{
  "num_hidden_layers": 8,
  "hidden_size": 512,
  "num_attention_heads": 4,
  "num_key_value_heads": 4,
  "head_dim": 128,
  "intermediate_size": 1024,
  "vocab_size": 16384,
  "hidden_act": "geglu",
  "norm": "layernorm",
  "norm_place": "peri",
  "norm_eps": 1e-06,
  "positions": "rope",
  "rope_theta": 10000.0,
  "rope_fraction": 1.0,
  "qk_norm": true,
  "attn_scale": 0.0884,
  "bias": "none",
  "tie_word_embeddings": true,
  "parallel_block": false,
  "extras": ["capped logits"],
  "init": "uniform",
  "init_std_qkv": 0.0249,
  "init_std_o": 0.00622,
  "init_std_up": 0.0249,
  "init_std_down": 0.0044,
  "init_out_by_depth": true,
  "optimizer": "muon",
  "learning_rate": 0.00174,
  "beta1": 0.9,
  "weight_decay": 0.13,
  "lr_head": 0.00606,
  "warmup_steps": 0,
  "schedule": "wsd",
  "decay_fraction": 0.736,
  "decay_shape": "linear",
  "final_lr_fraction": 0.0,
  "batch_tokens": [65536, 131072, 262144],
  "max_seq_len": 512,
  "doc_mask": true,
  "train_tokens": 741900000,
  "max_steps": 5296,
  "dataset": "wikipedia_en"
}
MLP neurons of a small language model. Each row is named by its layer, matrix (down: output weights) and neuron, and shows model dimensions 234-329. Each number is 128 + 32 x the weight over its row's rms, rounded and kept within 0 to 255. A neuron's up and down rows have the sign that makes its largest values positive.
After each neuron's rows is what it responds to, as a language model described it from the Wikipedia text at the highest values.

L5.down819 [108  94  89 145 173 106 138 154 156 117 147  88  96 164 104 123 149 155 159 121 132 156 114 145 128  87 130 164 135 129 157 155 135 167 131 216 124 127 132 139 121 163 170 111 158 116 155  62 126 130 102  85 152  88  98 171 149 173 142 121 111  88 137 143 116  93 167 108 116 141  85 130 121 107 162 134  75 139 115 114 116 171  91 117 143 112 141 156 115  61 142 137  91 176 110 108]
Responds to: Modifier before head noun

L2.down8 [115 169 150  87 145 133 100 154 161 114 105 124 138 159 127 119 165  79 114 113 136 105 123 123 152 224 142 158 114 105 154 120  77  90 144  90 165 143  69 109 139 172 106 113 118 124 136  91 175  96 149 148  98 153 150  78 107  81 147 136 110 132 133 129 135 164 133 132 128 116 143 101 110 135 100 108 152 110 104 119  88 110  74 126  67 141 137 162 137  96  84 170 169 128 126 176]
Responds to: Word-initial c/C fragments

L2.down1021 [ 99  91 145 107 115  59 172  95 102 138 154 155  93 161 130  88 134 122 184 138 108 120 148 156 129 135  95 113 108  81  97 163 160 151 100 156 172 137 143  70 115 107 137 201 128 144 147 179  67 127  82 107 193 129  36 134 118 170  93 124 134 165 170 181 127 104 113  94 129  90 177 124 176 168 139 144 141  45 102 177 112 114 149  74 155 107  92  44 112 121 116 134 137 136  94  62]
Responds to: Possessive apostrophe

L5.down635 [169  78 149 157 182 147 147 140 113 124 127 131 117 174 149 138 162 116 154 102 137  85 175 171  81 181 157 128 155  99  71 147 164 134 143 132 171 124  99  36 128 109 169 115  95 121 156 111  72 175 145 159 148 123 129 118 170 145 117 138 162 123 172 111 126  92 140 106 203 100  82  92 194 154 161 118 123 137 109 129 154 126 130 127 138 146 138  99  89 127  91 158 131 165 129  81]
Responds to: Possessive apostrophe, place names

L2.down813 [158 138 121  70 100 173 127  67 180 100 148 131  39 160 123 118 132 136 123 132 104 118 172 161 113  79  71 118  97 159 111 113 138 129  95 157  91  89 138  57 122 164  40 147 112 176 129 107 148 163 139 123 121  95 163 133 129 141 153 133 180 112 103  97 113 160 133 109 138 134  46 132 216 152 163 142  87 146  92 119 128  72  87 154 147  82  93 146 142  73 127  96  97 125 172 125]
Responds to: Past participles and -able adjectives

L4.down553 [173 129 147 148 108  97 110 104 189  88  97  93  97 103 134 159 125 106  95  71 117  91 119 143 139 134 133 154 182  80  78 121 157 128 131 142 105  69 121 118 107 109 139 102 132 193 125  61 141 152 120 108 103  96 137 193 149  91 118 132 164  81 160 142 168 192 178 124  46 139 163  90 119  86 132 114 130 119 123 148 129 204  92 167 105 157 123 160 111 136 179 109 103 102 170 117]
Responds to: Compound modifier endings

L2.down727 [120 138  97 106 122 115  75  87 109 116 120 145  84  93 222 124 149 105 125 126  89 116 133 143 124 157 158 169 166 153 142 130 114 144 152 134 151 149 118 142  91  67 150 120 123 126 123 114 163 128 133 188  98 173 144 188 105 159 160  80 166 123 150 122  83 162 122 137 131 124  84 143 121  69  86  79 155 140 142 102 144 168 141 115 132 117 115 133 137  97  52  92 128 186 193 109]
Responds to: Head noun onsets

L4.down467 [162 127 143 140 115 131 119 138  79 136 119 192  72 116 139 122 106 111  91 142  81  77 136 124 117 164 117 150  98 143 161 140  60 182 160 158 138 117 165 193 135 120 110 146  65 127 185 125 177 111  91 123 135 175 173 126 118 178 124  65  96 103 120 114  69 167 142  72 135 128 154 115 139 136  93 174 103 110  68 133 213  76 113 123 124 148  98 131  94 108  97 149 194  89  69 115]
Responds to: Table cell word pieces

L2.down874 [ 59  98 129 157 121 126 147  94 106 128 144 150 136 151 111 188 209 129 139  97 138 131 146  98 121 151 110 137 186 161  94  89 127 156 153  98 162 148 132 119 165 126  91 125 145 190 126 152 105 159 152 154 129 170 158 127 150 101 130 134  84 149 128  88 106 118  82 122 124 108 107 159  66 142 139  22 171 125  86 134 129 118 111 143 161 111 122  68 127 136 184  96 218 120 123 148]
Responds to: Word-initial R

L5.down170 [129 152 129 121 128  96 119 189 159 178 133 100 144 100 149 143  73 112 142 138 106 147 160 131 212  77  89 183 118  72 164 115 211  94 168  70 101 134 119 146 161  60 154  69 161 130 122 150 166  84 115  52 149  95 179 144 131 111 121 140  96 157 151 149 148  83 148 139 121 169 183 149 102 108 174  85  77 146 126  77 155 153 138 185 154 158  89 128 149 166 154 109 149  96  95 128]
Responds to: Pronoun before contraction

L5.down982 [180 153 165 168 169  91 134 119 112 160 115 142  70 154 114  81 120 123 132 125 154 110  68 136 111 158 101 125 129 154 124 128 149 151 165 167 125 125 148 173 129 101 132  89 148 133 113 121 153 160 115 219 156 105 139  85 131 121 111 160 128 102 188 119 197 140 122 177 139 147 120 158 130 107 104 184 126 183 153 120 118 106  79 126 183  64 153 158 135  73 155 109 131  74 145 138]
Responds to: Word-initial consonant clusters

L4.down252 [ 75 104  93 161 135 102 155  96 107 196  87 134 120  91  94 118 120 192  96 169 104 188 115 123 132 159  85  96 123  92 150 125 108 112 130 123 154  99 141 117 150 115 158 139 141 151 114 132 153 137 155  92 177 197 124 127 129 148 132 159  82 185  95 131 157 144 123 148 139 149 182 132  92 215 131 134 177 114 105 172  82 113 146 107 122  51 135 109  84 126  99 110 149 146 158 121]
Responds to: Possessive apostrophes

L4.down169 [165 152 182 113 174  96 154 113  78 115 154 101 160 162  79 100 189 145 163  88 142 101 124 135 127  10 140 105  86 179 187 111 143 137 169 101 199 146 160 126 139 114 133 151 142 149 139 110  95 159 144 175 175  96 189 106 173  66 147 130 164 103 175 160 155 136  87 116 127 101  89 133 172 162 108  94  93 101 178 166  73 146 124 154 139 111 148 156 162  90 170 170 135 129  91 123]
Responds to: Before a person's name

L2.down781 [144 147 156 193 123 117 126 171 117 121 182 117 109  80 202 120 139 105 130 141 131 120  96 125 102 153 180 174 150 130 112  86 112 144 149 138 120 134 134 122 120 110 104  95 105 175 143 192 181 117 113 121 220 120 182 155  88  74 114  54 138 136  61 103 115 143 155  59 141 141 116 101 136 160 136 152 149 165  53  71 129 122 149 153 113 130 147 108 140 144  97 127 180 113 157 135]
Responds to: Empty table cells

L4.down447 [172 181  70 142 120 183 139 149 160  93 194 165 155 101 120 133 151  91 198 164 105 156 146 197 140 121 149 107 114 126  90 148 189 110 150 135 103 115  52  87 117 146 158 147 191 144 122  97 106 127  64 141  89 124 110  96 179 152 141 137 178 115 156 124 124 169 137 129 104 172  86 107 115 147 138 143 175 114  75  61 162 162  94 118 137 102  76 123 143  43 126  85 137 119  98 129]
Responds to: Word-initial fragments

L5.down135 [114  96 164 140 134 110 127 124 155  98 148 156 158 154  95 223 129 107 138 121 126 132 110 181 106 140 154  97 166 200 143 105 124 117  75 106 139 130 157 106 167 151 165 107  78 127 107 116  88  76 112 133  75 115 145 146 174  94 131 149 142 108 113 120  64 136  93 105 149 163 142 169 114 140 131 145  64 114  77 146 112 150  98 133 185 176  91 114  66 113 115 142 133 146 107 171]
Responds to: Word-initial R/S fragments

L5.down766 [158 152 106 155 100 101 130  92 120  99 135 137 206 107  99  91 125 155 164 104 129  59  76 127 132 146 128 148 117 126 143 188 144 149  78 158 107 167 177 120 111 144 151  75  89 137 131 126  99 144 190  87 149 121 122 155 132 187 137 120 156 104 179 100 168 171 126 136  89 166 100 149 121 178 118 159 149  59  72 114  65 110 132 135 137 139 144 165  90 124 126 117 140 117 136 169]
Responds to: Race and results tables

L4.down10 [ 64  89 124 151  99 130 143 110  93 133 147 130 194 156 100  92 135 125 130  99 140 107 111 131 138  99 120 109 132 138 127 143 148 126 155 130 139 178 165 131 117 113 114 143 113 132 123  70 120 134 127 158 112 141 120 100 116 200  97 134 109  97 105 140 132 127  44 123 138 177  96 129 101 160 159  99 146 137 146 144  91 153 130 136 123 116 127 138  53 140 175 111 186  72 163 158]
Responds to: Name-initial word pieces

L2.down895 [166 117 137 141 131  87 138 151 159  90 148 144 148 160  72 130 148 178 121 158 119 108 110 111 109 123 157 165 168 137  88 160 159  97 163 140 122 103 106 158  93 135 154 174 154 156 135 160 164 121 160  99 100 155 127 112 115 128  82 213 125 185 142  87 177  97  71  93 128 114 208 132  80  92 178 114 107 104 198 132 133 137 184 125 139 111 129 129  76 148  76  99 107  97 105 119]
Responds to: Table-row starts in sports results